{
  "head_dim": 32,
  "norm_eps": 1e-05,
  "bias": "qkv",
  "lr": 0.00101,
  "beta1": 0.9,
  "lr_head": 0.00723,
  "decay_fraction": 0.565
}
MLP neurons of a small language model. Each row is named by its layer, matrix (gate and up: input weights) and neuron, and shows model dimensions 64-319. Each number is 128 + 24 x the weight over its row's rms, rounded and kept within 0 to 255. Numbers have three digits each. A neuron's up and down rows have the sign that makes its largest values positive.
After each neuron's rows, "fires in" lists the words (lower case) most often at its 100 highest values on Wikipedia text that the model never trained on.

L8.gate653:133155140132124125138092146173123141102151123097130113125126094132151138138173114133089098135125101134134147124150138192106126137115161170135111114157142113150155112140153135126100151143104174112160138120105125122131092149149108122143106106096124088108109091126128139148152088113088126112113126117144149100108085124127145113147114136125122125115136149110186160115120150155088130104164166151125096136108114110160113123139125102146162127112130163118115182127140158165133133114076106120107154091100121129118123170132102104139175155184093126111154116122115147129122120100100101135135141134145154131126119147171134111128117136116155120118095151151103150153088105116103136149139143147145101122178112191188104132129086124152138070163169115173138120128096163122147136120124115
L8.up653:112078119131114082099173143139113107104170118125139093122187125185138131144112101061145093130133115144137107149123155154141123131110162150102120104122139135099131072141152149135108107141118122145108104182112151112187100129133140111108063088127142118151123107121137097111125147145130117152164121112150087127153126135098101112147114141126176156095137143137142123152137189128152101118113140181166109118130148127147115148111124120123138127115152153097112167133146151081123130164140142091153154119112108139118171136069142139124094109094123115147127156110131137127117095116163105138140097154162141135112137198139130145081117115105156145178140165088138110107145096184118114138138137120139146098151174139138119120104121135124116129115099097174127142114089126145092138136110126
fires in: "not", "t", "never"

L18.gate83:114151163101103102128129132146158060122133126117153147113135110156129099154153140102121078126114098078133079104117114105121142118147134139114157131113146166105127114121127121180093086162131102164132110144146147127114110109115150161135119102151141159163111107095122130147103144136133107077136132119086169142168103080123118096124134138122142083108072128106094106126150147137132150145124123150128134143142119096106204127159153169060163136107146137165121119150153129167145131091141151108131107176130138117138146103094122136151115104082152147121137167151163119146117111129103119127129155143105117102051146140099146091129138105161131158131133103144126139126096118139121180107145103182130147140109135093090120102114119155116101127145136166132142100163123142128127141136178153
L18.up83:155112139095104101154163132116100096089104148115137133108137130114139146086085097127079120111115133123136103130134101101125114156134130142128149136109120130072160132104178112139119143137159122114093141145135126098133144141101139090134149093166163124141094096112108095124121122116153116107132147116140143148131157130137106096130117167121129099139100106130123101124112151133134146135112086183149125153129134151159133150121112148100097155139104115105127127120194121141136086128113171127131184110155136090148185129124122067159136108091138120125121154166139111061131137093119140111147107131117123109183124143098104079187106151070164136122118094131105139156109089113131149096122153133110079125133145143154135104142131079124138147120130121132124143144121183153092113136135130
fires in: "to", "would", "were", "he", "may", "was"

L8.gate302:150135121171116143126119128152100149095159153167079117150126177139115145117187110110151138070193087139139160104121106117147157129152130096108102115102145137135178189132092124139106151141079105169123128157121109107149094121110133105152113141094181114106118111152144148132099162121156119181141153149105114167125153185110123143135142136120100112072136145159164124118124148145116091105146146115160093115119128137146145119101166126128159126163128129118122097162114110123142134136178111136133120111101112157117141158137145111142148126148119143110149098121174058116111158145104115152114128135077126103126084105129132114157144153135096098152148137185099138152084117140107100120176122143153133148119096133131132121144132077141132119152109143139135102137107122153185125145062140
L8.up302:157150134146112122147136128096134124089144187135147174157110129143121158160098147140154105106096121142171140140140161121131105189116149168133138085091118120131118125091110126109136131114136091118141166128109112140114131114155120135124115107124125122095124147145090185127120074080111144147134148074139152107134175150170149152101096159111105096153139137145133097106150183136129131097127116138158107138106139122114158129161135114117125131119155081132123179142094099098154167178135118106066127093101101102127163120162118130135179131115160155111116138127134120097131111125180115108107151142129144168153145152123129095118129119159143138157121115119088129109134149117100149152117136091131118160153124176081139126134130133116136088159115101088139112099111151132129159131144107
fires in: "as", "which", "that"

L5.gate592:155136111138145079127106163123137149127140140157119115162152120123104168148158139138091106156127131129124131172104149149157150133136160098153101131167155114117181067130105128111119114110120096154109131131157093115118131115105148099127129105137155153178135157136076164109143125135139118123139147151163131116105116195096144155153155096135126166144110127101148102117165146123117101097152143188116123137166103159073080114111144156127156129126135119135129111073186182159115121142144133120161151159124119124103167151120115119131115183132143109138154120101081130154113111141108145120183140123113154099073144134114122094130143121126122127155114135156110127129137126155128116129095134150160092165159133104160152123103144156169120106140172119102122092117070147120134143151116152
L5.up592:095169119130123138128114126131090114166119134188108106099102123140123147146166119106126116089097158116166148119147104122101123132104087114083102099101104126162140064124115166129135157125127148132120180116114111138168071161116067151116150101113123132140103164146160159137078168165151126105136127141148117119128127140143126140137126138104123130153140162126143162146154139135153131116132106093132141154163087129169139123106132175151140132138152106093110114147126138105145056119096119149096109123139137116109128124097112114096090156118141118103093137156140083144153105114123105103090121173125108085131149109086088161146126128071142145173135152123082135135113112140130108116145174131132184126138133096140136166165150153103146139149154112150155158136126137119128087146114157
fires in: "only", "typically", "not", "from"

L18.gate389:161154122101134126125105158121098164127140164104150127084143167146094168157143095108113094096149174107107142087142089134112107139098120106111175097165107131162134139108117123106147162133101110134139128155120152126143120142103151132130102074109120149181125131118149125120141100079124126164146114113141156076111134119137132117105101106166156135145121142098138144130098154105161094119116113144162097120116136158125112132103121154124120088155173139131086149079138107144167138167123130155130141171091133126120155109148182138151136160117104152116128132135110141109146132134095134097130111137092149095085121130138144130154151194134138147138112163101143126128133091105116135114102159130065079101111145121136102118147122092138148109131094159141094158073143137138173123147135122
L18.up389:115104119096103118126109127128119124102136131086114105114118137143109117145135113096132139107139149122130161089134137139118138136088155137111156122116086132125119131120131084098150118136130140175140175138112200166138123094135158125098128111124144135135132116080108141159099075145136161165110149085129140124116108146142120155062120111131154113128144126078132105103088136110129101141110124131136090117089159103133149119062144146195134154141170135124138159172132111118140085142127061125125106099115132137157136158136137116069116144111111149117156129122142136152130173168125132112112137132128112097154107163137167119127141092129081114101107115099115109156133129092128066129120170177091098118117112123119152105128142097120106119120105162109155116079075135116175115101130093
fires in: "and", "who", "but", "where", "that"

L9.gate344:148143136096123107166115115136137105133110091093112101155121121130163125093112093171092127081123117166113173147119095157121122120119128132107110128125129106094118164123125140145135081144099110118156134164112130124157122097146116144116119116133123131137121145148110137119141146127154146133120107131117149152123108111162141160144122101142137100083111126112145127203148133130115156121151137131136133086126099120131097132115120172117099147123112130117099107129154137100083101097124073141152148109061134128127139103153120146096126126102150146117131104091144116177115138132127100129142128102171109087130132152090153191113117134142123109131166152116122135131132151106189108125116141109144147132089180143098141142107069093125067090127089135126106094137136120109157122119140121
L9.up344:055166120105138120120139156151101140118100110159114112132134136109143107147157098141106144142096120118131114192085147117125109123123165142105158102134170091116138068132146115164159097183105097117081094135118110173104126091122095156128151145130136149117114104126136124111124111142146110110108124135143113109154115118111153149108105095164151145120137127122156142133137167116083114126126123142118103106100151141126145164100123093111105132120116140157141135159173126106113107141089127154166131155127090114109088128132168156130162126162191174145121159112124140124136108148109163130125179104127143120130115174094156155096140146100110134138109080130154145148097147091130157133136136115179136082153175148107131145139100111147132120142154098141090135157119145147127094117184144
fires in: "each", "every", "a", "no", "part"

L6.gate605:128107143135108089091105143124147156155150133039128122140134111140113107114119092147139110137119113102134142140110144125108157163095118070120140091125105135093126160138157113137101103087121119158107156143125112112081123124100143145134138112092116123121112136107091117072137072121126101151144132173083129088105114122142134103189107157118154132170074147136136078145128116116096116122123132111155118116146118106179148091132131106125110130098095108151153090098086126113118099107126093142109135098146117106130126136104133143123116131146113107120071117122147128153090137112147146115094151114125157092110150117120138191144144155107162138155141055125100122129115156128150105119124144130155087123100091136140091144172134110097127169155152128124126169139102115146142100150139120
L6.up605:068065161103097159144153108152116097114138139148116098119164114133160116111120154137107113120116132112084093114112123116147131121116121120088086130078138131131114101140158175124081107104103164152131144148097114105131101131151174095128142140144109105149104121125153110133106122121175123178174107116107131116113132140134112120107102108137134106126177119116135136115120181108180107147115107165140126106093106132079119070134131113140129145125119137131167142124106114135133135166155111113156123151168137111106171132117106112080164085124126059089088139141107075115098158133104093140119111122116136123134140132109171108150152154174148125081097119171105137127131067114115165093107149102120133074135105143131108116140111162114120104119103120100153105092143137158105143107142136
fires in: "of", "to", "in", "with", "for"

L18.gate451:145151185088106101094140095175086133136133124097150103190159091082151131153134101091135104125147134120161132107145095157170093136115118113117155111133142130119165122160104098160116105100090151108126118081123111160131151114133170126155147109141141140166138121098146145151113157141122122155128114115160143171138132099150104141089148150093116110138145137133127160118112149135143130119185093115130121102140124117155167108132105162164118104124153128134118141160154132139144123121133060124143128160163110087144142119153093091111138156168153118148147175120101141151150141110159139110101124094124122147125122124161142122108069111103145116113120119107113100118127086130142079136145138075100127127080111157146142138122120178095128093122151136103124164125042142109128112141146135
L18.up451:109110116152094129082163072077154127121121123143135164179141132105209131134115103119126062129135095118132109128123106169168103109112175138140102153147136105121130146170131093123161118077138120118140112098134083142124143158153162138140087107106140134128119119120163101116121146103126121144097157107130073165175123127156085108160085107115110132128180152128144131152140120137153138058155121101156168095159113115118132129155145172100108108173150109131165170107129119088134105130103112106098142092138104087150148149125098119110122117130113097135104094137125133128106147127139133136116132093123148123156151134144103093110098109112136172125137078112125115159139130183144116104126112120113110107154138126111153117121105159129095108086133110118137156125127148140152094105128154
fires in: "would", "t", "to", "could", "will", "not"

L4.gate324:126153102151119109105136108157145122147178166135105121163136107110135125166171134138163136120139138109140098142097124147111136137175164121148136145166099059104127087156138096159108107153161081141156114143112137162118124109106185125133105112160108109131083155119151160150130093120091067131139098145129095211122192144151177140145125125138142105178113113123132159162160147128156125183126107123111133131120140108182136132127125118134092115116109095091128148120156142136140134133152145124115187158099140167161166152112127105142124133118126134113105135127124139111137127166143141140193119163136107115108089112091130138141075129112122126172109112140079158139114144122133133116142180158121098078128138134136160148136148139090102087110170129133100101097087152095142130148156149
L4.up324:164117103086113159126164139144117130142137089097150144151137135083106132133119169149153156083144155091103095153089085104159139121115106113164130144084095128114131122137117153144176155140166107125110116154165149123099161134151117160110064108164127138128154108130125138144142089119130119158142144099109096111099136138139117119143114091114152112116138113108112118131151119159112180122089152137096160104156124106156115128155102105133166140106126140137172148128135163144149118105118130129141135105109110144169115120124147111084132164116182142097120135111121107106144136163134176090108118093136110059175091098106150173161115122133088156143107125143137152160123097125166132160166144123123099124144085114135132105154149132129137123094128091161130119095099130113129131123143149
fires in: "club", "team", "group", "system", "unit", "institute"

L17.gate90:108157151114148122107143138162100103137164131154143136189123147116133115154115119091130125148105133088141147150162142137128096100118125119104144179113106133133181168114130096131137126134106132136159089108077165135155100113133176156095116118161137133106115138095150148146119115153116113136111124168118140129146105091147166105158133106155125112141105148115151087126125125161124187124119129146161187166124146143150170131138112079124128121151131120146114126091163130109125138063130144140127060199124115110148133112145148092130137126156114143123117132171147126120126139129116139087091144136149114128122158139111122087123146110098167097115168123114117082155063140134137129120126164142092121117133136067161128190154130118110130103159143138128103111160151130131101127145164110
L17.up90:109143169134101152116149156167152161161142089147156132154143135118156151177144124123121155108101130138120087167112180145130099102099160119119102161074088138107138108136110103131131112148091147083099121143141149160134116137133129168143141149093065107107112124165170139123111146089130150154135172126150116114163152110114125137178136111089105114196079098088134150170158167122127165101111112131106156110184115139148145117118135101104091135122112104116184161121165137124140111082130161153144121132133154131119185127126076146111112115121128101125161115159133143119109120174122137138119160136113155125125141119134104143153100098075139193119154113104124124148111122099177145132141087172140141145114132156120144146138125140148115132139127149105112119116145147110150128123149145
fires in: "is", "was", "were", "are"

L9.gate781:125133099109116106110118118104119128140147157108138130134107131128159115109174133138133104159166132122130118118166094127144170078144139121084054093152159094129140125141087088118072122102143143109136124156138125128142129140102174113158106116110100148117131092158142091120131144106109119192097100111159123114155122138125137146142132134144133092111109131130114090098147072147130125115086068133158137150143144089096104140130160138145122102168180151167143135117097101094120137144155150120131121108132118135126132150101133164145106115119108109151121119096133104105122085148173113113134124143087085145114150137178130161156158113139127117132127164136118108107142161101132119127111096105182115121105131145118170104156148134094113160116108123141106100094076117124092109143103115
L9.up781:145145108153125131113152142124098131135114176121137168083111150136164160183163170125111129109145171136167144147119155129097135090159128111144123149107098130094151129124157128106112124122123122125104109107143165110166135171125122140107141142148110126113099132175101154143098138104190145106134130123117167123114118128110103099126139143091153104115128090114111145139156155134089107144171154110102088112112166130140113134117055114171123149093117120149098154127140134164185081141137137144152135104144136094120120164154104071110105126142116145107126116084121124187117122126090161105115135119142119108139131143136127147096119160090129158155161160198109152137078193108135117129100103126183139151143150131139144145152100151167148134145131172106133162175148117118106110132184183
fires in: "as", "n", "if", "when", "and", "by"

L4.gate377:156149120100150196143156164122112101124163102151143142095142170135121186097150092141090116107169111133145125115148109126146138108161137114150124061122110089139124136124126111137062171114137120156117098119142082152133066123131168160140130088130084156147131149127096160140150092090148121152100128140118144147105131155135088128141107109138119150130095137089182149098127143108071121099115103100146140111124135139145089123082129119120118080144171138144160148123094063130078123100094128105135100150102111151120116131100117162132133128136137157143144131108162109162129101134134139083118191131114133126134130140133171119134095154132107129161139157105111158142105160079112155111129092148140149157115123119128146124136137101143163139120104120150134098110105093126155173127122132
L4.up377:145075104131113122136136091129099136112135192142142191108107114129158094137117120092121153108163157100103134103106092102112123113109128164144145110106136162108108153128144107111100139119107110122095127169137132114136113084123123073126138101105165099115132105123135119145098173145192109127116117158084083162126123127137111125144114121118138119143180077136106150099122142140150121099115127155127158159133120124116098128128131092121161145158106116125139152127131176118162112109127141113140119103165142125080109107113118112048123093184169123132109108113147166140128119157111123159154119124122152114178128114172109109139160144101117106122111127146116102124136108094181123182112147157092132182075119105120116116116105132099151104157125142155127072144087138133131115141120130
fires in: "that", "who", "of"

L7.gate581:148121118097133111154136112089130116077124146085124148120136121099141148125154135151106171143142127108136112130121142103164136138133154129159160149162138136159107145152105132131135088148122147147136096132107109195130143128154165113114166078132114145170141139128134163157093119125145151132107099148126148171091136148087121141142132134160119140148111149137107151071123099103100124175118107128078140167078159192139138154127118152106107094145101180064149129151112123151154105099137109100107123114146128072131124116123107128147148180125098154167067167127143117104102144131119146110145088143121141136096136131141071091117089081144113140124122103121115145122209181124090133079130180116099082124095127135133150107115140159139145097137127104111130123138122102145133121120151143
L7.up581:144088123128108126157099117111147129102161131116089118130164131153131125126141127187159138135123145110146135156150114142146139093111128155174139106131114113151114101135097108151121141139087123163113079137146164131154111113094184107128151114157138101147101131136079137137098109132132156118131134140108176136090174178111118131104171107161124135113136113142079133140143142153097120133115140146165094150167134106130114110182110142129124096143107164142171144074137106125137191147118125122147121086134121185117116163118114109103110147125114142131094118137129137121122140112137135106121144130163103112136078160167128118127083136112087121114120140120135096158154074134119130121141126114125089149143146165148120092134079150179138137091100104130125102097116099144152101126100127
fires in: "season", "team", "club", "women", "rebels"

L4.gate818:131116136119123172144147154120139126123176159137150150165077111143112102150156166132120119133173128143123201122115078171100135118121105129145108102151110117147161141123092111183162126122161159136134119136162112133119128076164195118143144111125092128103101130138130136090163114152186124150136153102091116133107107143149118111113117117115100090133089131118177107149117150079122125120116130081130131084108130108118110152176122099174125169115098131122135169144146152158161135132147079101149120118113134090117101135136128083103117134105131132170128188153161131139102125149077156099115153090130124152104125151116108086088134152091150136167101104163117126165130150124144109135151096104113135171152117145123142169130163115148182098130156134133125142106134099160123127130135097
L4.up818:128113131113143170106192168149151138119121150142129123120093138109139148135113166127153130137171114114133141126142088113120117126124118118116137117114123141179129090098090153142147119118140139150109174160185071119090076089135136105139143120099112111163167144153089163117130137178104130133144123111123107131140198102138138145106148118091155134161114132119174101127132108119154121123153114105111120117088145114151118154166160113133117171133139148122104171132116089123143120160131133154136103147110084114132115083106129115144134119113135134115132122156153167125121128136133146077116166094123159142143152140111127108088104145108164132123075116124142147130136140140145113182100160133161164113165111116143131132116103133145133163158136147088106135131093102152115087086140101
fires in: "that", "to", "any"

L4.gate467:118103151084088145148168104132144119129106134121117105076123163113096118111125121153079130151134155177138138098109104094136143125160118126127108111140124082096158101159111109154125125135117146128184126140128113099121135102117119147128154144070129111088118109180136150119092116135141097121156126091116090086123099107123135154147163122163115117136124111120116112159116075120134123155136083127127095098137108145169116133067138085114072098093096124158164151129124098128135133152128137136124071126169162133126128147163127144108121131138192131102108122136140120127099097137140110153151148130096131101124127122164149131146130080129128091099155126097142137124109123162131118099190132183101160115137140151095180158088119087127088082106097139112133150098122140134121140153150126
L4.up467:109160137137118167115096112122149087089125122140132087138139113129116081126102139074103136141126127159106153124164143134161062161144109142103124162163155143150139131112133137127157103127121120127145135108117122168124088113096098112120084171172130132126144120196103116136136068090135116132097150145112142125107121119154169092129110148139152169140105080163130128134118156111084102148131093127095152103165144146100108104074140157117113144106134127162136136125078086127109166125152114115118134123107094137133153129124146160108124133147113131111091136117099172079126154182163159120163152120140119133110187111127145142113070126128108125121135100098133140132093130119134151086140113129145177145150087151131135132099138143117143131140087120135103075104087121142140128138111108
fires in: "which", "that", "whom", "rouran", "where"

L6.gate606:096104117154095134137160139079118091147147150099103179091104163142120138137152152168170113134147117174101133133124107114136148100118086112110137090124150137147147096157153105156103115109143105129129103135136116126173199105117163154155123114121134133070199171148118139139124114138127109094110111143126133123111131118120123121110114104120118176104112093148098135108122162156127083095125098109172126106153144146158090109086103098145121149126127107142085119096125106129152081109110131141134127132120136135117125145162113150105122127150135122134108074116133152183177110162092132157132138133144163127134167124082141149092110081115113133178134155133104155124121121109140122101140157142175177113151130121109138106147096091125105114106100127142158097121109174132170117157136132
L6.up606:126152134140121146122103124102137119141139147153140133112088144090121134097179119083129129115140116127137132131098059131172145108131116127177085097107118194134127162145102170130120102116113090087133126149125125111111117110159101033123114166133170120092103185142128115134162082120154120152129122107131121145118115109151141093102147142132128141121114134113097149114141124120076157113119089157161141097155124134106123101125149121095111128093145112154092085105139140111149121157131102125147094108130102153141142134132152071124087121110116122154122129130113099136163145110087137128109102125164098110161148131121152109158150162107141078132150136131118112128115134141094141090085166148140147121096175115147142137100064156148129153126139105100127115148095114132107141126078126
fires in: "where", "which", "whom", "when"

L8.gate759:108142115164100164174161156077145076127134168154168111102102097127166137095118132143159170128119131123081173128117123110145144133154148109112119141110119141127125119128097126098126172178066102137134107135137172128109065094111158112110133122119127133133122089124132140119166116114102158124117150135105161157167082164130119148121099080141139143128107113167097090140102111085074126150126117105147105149107165125151103112095153123127138089099093119149152163131112099167135124145129080160173077114141086151106105144145145157129136104087115110154141099120126124113142128142145110145146146161136156120154133106157133104117160115130129080142094159144163074178120107121139127133135096116127096154102147143151105108163113148110118163120115139111162125086129106105097126107146119
L8.up759:119145155119120126123163148191163117158131088160104110100122142147097105148107139139100120155119127142150156121162119116108120144168138111163157077111123108169160108117148101124153136099141156121132157094126127104082122147129139095116122156149097109151167126101100174137139134146120147130139139107126167123052095149137164104138108124080149096092125118162138098164136093146124135123096101100094101151078121123112097124104115092126135128124174127155124111120107118077110124143101130109119084136094111128109137111128117113141128148141112103140100090130145106115099138126131113153114159147125159139158117162168121162104125152152088130139118103125121138158126130098105131132076131142095144136150134142159148146153142095146132143128152142152129130140138140138151060158139112
fires in: "of", "since", "during", "on", "from", "after"

L9.gate556:093122152114106095079114116113116111143098137146122113115136130147157128155141127101113116130112093128099090109153136123186154186148152137119160110152178097113110152178109101174130122121132141151118105116156125148108084137114155134159154119107152120133122105146133132125116147096125141112149113183121108158129133092126162196179106119170146109132111155181120159098107126122094106129119138155121078164153126136129144128126105129106124141161115120121104115103137118168094168119149115180124102110122117176140142154118153141163208194130139114105104109098155145141124145112105133154128127148096114123126115116140112142104110132138112117131144133169115173127100113109160112131087146123121149113135161143149128099114073104101122145146109125130113077186132141138150138136130140
L9.up556:112148128129117113072125144135180149127104110098161128130129132118161163119128121120130126137161138119131095113117177148166114121149166120159116150131164126087096085131102121108147085127113142121143148138123098125107123076119134144139142105129155102129132094129136175123158095124133153119135094133137099158115160142135138129118132146148104137147142150154108172121139151097091112101113139141131124123127173157136142116143110151137144135089109138127095117082121141129125078080168116097137129116105130105174178134126140141132126134113105155143118101173146142111164119128124094066127113108131109102137112178159141099148125127080116150137091125117116084132141151091137135124153109123128128105149148105140121124086140100157089123117173127164097196140136120132121109067109125
fires in: "for", "in", "of", "from"

L8.gate166:098126113139124133148158126127187152146147108126112094151121151107140135112173123074106156128103080145128138109129124094125218162140130094158130129157114119144159139150140098100119141122155169116125117146120185169092126145097153101126104107131106065165130157153146144129132135124115134108116133129137184111144103139154150127120100127084125088116136132146135098147119099142095094123096081088102123107118191130122136126128102131104151102064135165137125138121170145118114114124158141123148096118145149120171152128131156117122167109130105113146136123111137124123049125126149096106141125142134108134151136143161168123118148132116178149132126130145093143176103089129170144143095109166142091131119140115143146130128171159134147176106136112088087114118139165135134117137125163
L8.up166:155139124113098115136141175128147121129127172132139102154126116128102090074144106126138167117138143142141156118140108121152123153148144114121146085144142125097165084120108125100135135144152128143095166151105157129090120128127132116140108166109158092105134137152120131101084126150094127136124157132140100122104146136178144167148151115104143117115100150104147137133105145132136126132106095125122103138085105121167120150139137150104138130148093140134168132119081161105112099111172153100136073091110144140111123121090112123083116109080136127197103094161114125104129139123118142079121124156125115122121145093102160158164165123081144116130138113132123126173133120139125107096115122154128156153165131104153161118095151077144122130156151137164165058117101180155070114148087130
fires in: "of", "from", "harvard"

L4.gate32:138109126108104127137111152168161154117132140126132132139110112160169145142146123116148156121138110136132150120121125145140118152128163114129127143161124123114140131183112171128090087106089135172114105146129124104083141103146147090150144157109129146135109106152136175147150075143143151097114088177147104149125134119097076165132177132122121129147118143092091106114125147106102125126159111159112120128125092080130090081109149136123142128134121093161121117094149168126134110161155157114116153158179159137106127090142098095177133133127139142153093109110132118140149117148102137081132158112118118169193109122150081084110121103117165116088173123085112139132149088141130137112161127137146130156118148119137118149083154132115104107105134123115125172146153162128103115128126117
L4.up32:150053137153094129074132168162189153147101150125107144135121136127146135121078087126110125085119082106116113126167119124146115125144128121171127153125120136142106084156133080164129106116082124148057135123128095143088134108138132139085157131139138125106104122160134136148161114136144108082138107187164104154163137113141111097127131120144088161154155159155151065162095128091115133143117144129162079158121150083126106123144131103102144144111120112124148128144127124113152167123121126120100130125163134096143140130133112141136139180133150117093122121106098134100140126100130110078117166129154147136166193146128108113110134117101150121127134101107116123132105092132125134088105159107145146158140134090105133107078101113103127076120102093142129110160126143129107082116162177
fires in: "to", "at", "up"

L4.gate706:129130126102154130124147147078058087138114108100130107113105132116123143156129134166116103133092136111174127120133141112145101096156134159159096126162119093113130152116105120144154162089119153119147093135165175154114104087148120112165119108124133134113135116118114102108145092169159108156120127108126111131097114147106103124160103123106110119122138138136105102134153146119110140120071116130146112145128081126136140131100172120093111106154096116142135123142142134130088133136116083112194156121127145128134113136073152120124173126098134154146160105117154097119094145124154119161119153065175092110111177162139094134121093120148170165134085097138093153141112183120112116107111135100117135104100177115151149135113116108147145102140107164148097105124144149114160123151100116
L4.up706:104092121117153115149179154119091076111068093115102125052114143113131120123122103153123126131111143083154119160095136100133126108130165177088126112163139144113113146165103114157146100128125140105139111151136151146124118101103136159165137103115132118106136134131096121109164139130134097116138120135117108153134102129127091172150126130110143158105094113129151099144153133152163153145109124107119108137150150129135106159155116134108131130170114135116167110152157154064162132127118115101172147111110173144132132145119092104109195137095132125129115133135124105151132112095104135126115128148066128139125101134128118147141123116136144153169108108127099083096159145110142135106124113118099104163151116118114150124115175157136139097149108175155120087175116118116111105135118113
fires in: "each", "the", "that", "every", "led", "all"

L8.gate770:117118125116109168115105123115146123124138138130141127098098139122089143153123134126162130116117149156122118134152080155101155113150142120113082081137117084117164139108156157125117104143146118140144125121120148168116157115071124142125153079138172117143190153121079091126179103167125118097119143034136113122098140134119136087105096132110138104144097115117128075138119122130146143117130090096128126128134123150160097150098159149126097090099167130203133098164124112117089096143133108158142082106092126110138137153161136167151139143091109109126143134175138149118114117119121150113127158077095125117170184091135129165149152150120132119139119138135165109136132160141132123136094106117145141160113166121150160179132128168156148136117129116140091117124121143126143108128146151
L8.up770:114161111118124126137123137135144166133156136123118114126115141078145121127133168161138138088175130179101104113121102138091126121143140140156109157122152117100126088138129152114125118158143136111073136131150128125167154132140129135112092161181124126143135125144149170152083122147139153122175129141158198099133101126101116092105170113127121128114132161161129098150117147133097112143122135120109150115133117085104139113135074165147145109153068146117101136143116144138157172126085108125151118152144131201128126145136125121114145103172136130130130173090188109142111077122113102130131182125167122145146104128159142121087146140117146103124160141160159099109123120175109166139119116113130114095114128142144142143107136128161142145091147114115178127147061154112138121164143088
fires in: "when", "if", "while", "to", "before", "such"

L9.gate595:120164109110151147113146136064131102107162112134091136129085135088147156206162115117152128134126146178108095153178125159141132144128133156132118144143115075113150122154127155181131134152143081112103119112182114131110129133104140147116151140173122167097102156164139131073135118132122152105104113165153113144142141137112148163151141132172156117115104149146131145151122099122150129145136120127139089120137162128080109110157118132142164143200145096107076138175160145109116151118093099121140109144132095132158126126117103121107146130175173093116103151113203125180128146139133144141135145120129113150126124143159146121135157111097127176157090147135126127122130135104120103142113125110134143137146137121143152152156183139112114091097148142090171141128146120127155128137132114
L9.up595:168140115192127143063154107126140149147113131123130157073161132143111129149126158162113098139160086112140147144089132158122119115073105132107119112143162123082111117131116109137145092149136131146087146132130139145146102116158102123125173118157152134111159157179156125166126119108152140153167109151107164166121122162103119098149120137122127119139139115156175125125128166152102113138134101114127113143114094143134130185182126167085114149145148096148138136113163125093138139113123113100121104084144133137151133119125162112091125172128159063133129117135148154095116086109139115151132132120130157094120136192141114116162116175106168082134112087172071103133119103128120083133138136106118151106148112113108119103115133133099134145114152125102142116115126115136100142097156142
fires in: "as", "of", "like", "from"

L9.gate643:151127096112088131125141150135155166138144126170116137117085137115125175162140126157084125120203092169114120113154141157110192105125120134124134131134118101105130126138116147138089132148109143150126160156137109126154171109127123109102171113180135078111105117088142089142163135069144110125134120126116174104124141107136108112157113140148158130137092178134122123137115128113074155108115122150138124109146108147095107120077133096147159109118169125106126160124089136118095121155132131140163150154141069108107171134132128117150165116118131095108142130111148111123053122127073139124140140105177112142152126121111136109132121143096142163113114112154062131148126130110139127115133139118152066120108156131101133159152121165129089146111110144121145160168103116126173068126152129
L9.up643:096131143132084130100143137140111106138138109142100094177109143092110153131163143109163122112104132121116154115104107121069092114163137073107113147155097158133138131135181111188113094085143124172109147119101146109087091112128139132180132113077120144137193159156084161094149120098117131110144135108138140153099118127090122095118098134145142124118143107098168138122119112118128117149142098174119171120138072126083130102098126167147150147146094081149132115124129133112162093128146142134161105116086144164116137111142124145138120137127136120123133135131114122151125092139167134140184130137134136135159172146121121130110095169105135117127124148168105108129114184105097126073117155106149122160119129111081111136126119108127124136123116108100147116118157101088120155061127109
fires in: "of", "as", "if", "such", "when"

L7.gate276:107145113155143108079133102129165164161113162091127098104079133153148162096081137099144116103120103162123109146130124148151163130111105054103150115154147135113128188143122139177131133114131122122142136137081140125110132133074124144104147110088133136154126130137114115104115105114108141109097105117113150109153137163128107089186066100158160082160157133138115087151073166146140127093139156169142153096161139127127142133148140139120144145107168115121134155115117116102145149118100141133119119168114131096129149121116119120133144117129156114111109113113119135132075113127126110119156126158180129122141106103073130139130127143122105105116085119113135135065116106151129077108124116117106098142094145114151146126081118099127090127113173126152112144118123111127151101147132116
L7.up276:128109103137113107178116159159109154113117152133119122155140121171155124128148145119129108153139116146159051126125142098144088145157170105090161136082087114149188110144132113110171135126113095080098141108143100153118138164063140147151111150118131118136111124137137131145108162156123109109102124121118119202081115090081115152132074134156124098135155147132130108125170124129126143161116132128132104123122099147124128137185158167088147137124129142072119128149115140064124141150165145153114130147145089146146134135150143107124152097170156112114122110128100139131098108138147085124122106129144176092160133138103074166131102157112080129113137132127133142135147135171105123113127114072178127110127138099104105124142115106122125054175084129117100132135137112144127151109147092
fires in: "to", "of", "ref", "commerce", "committees"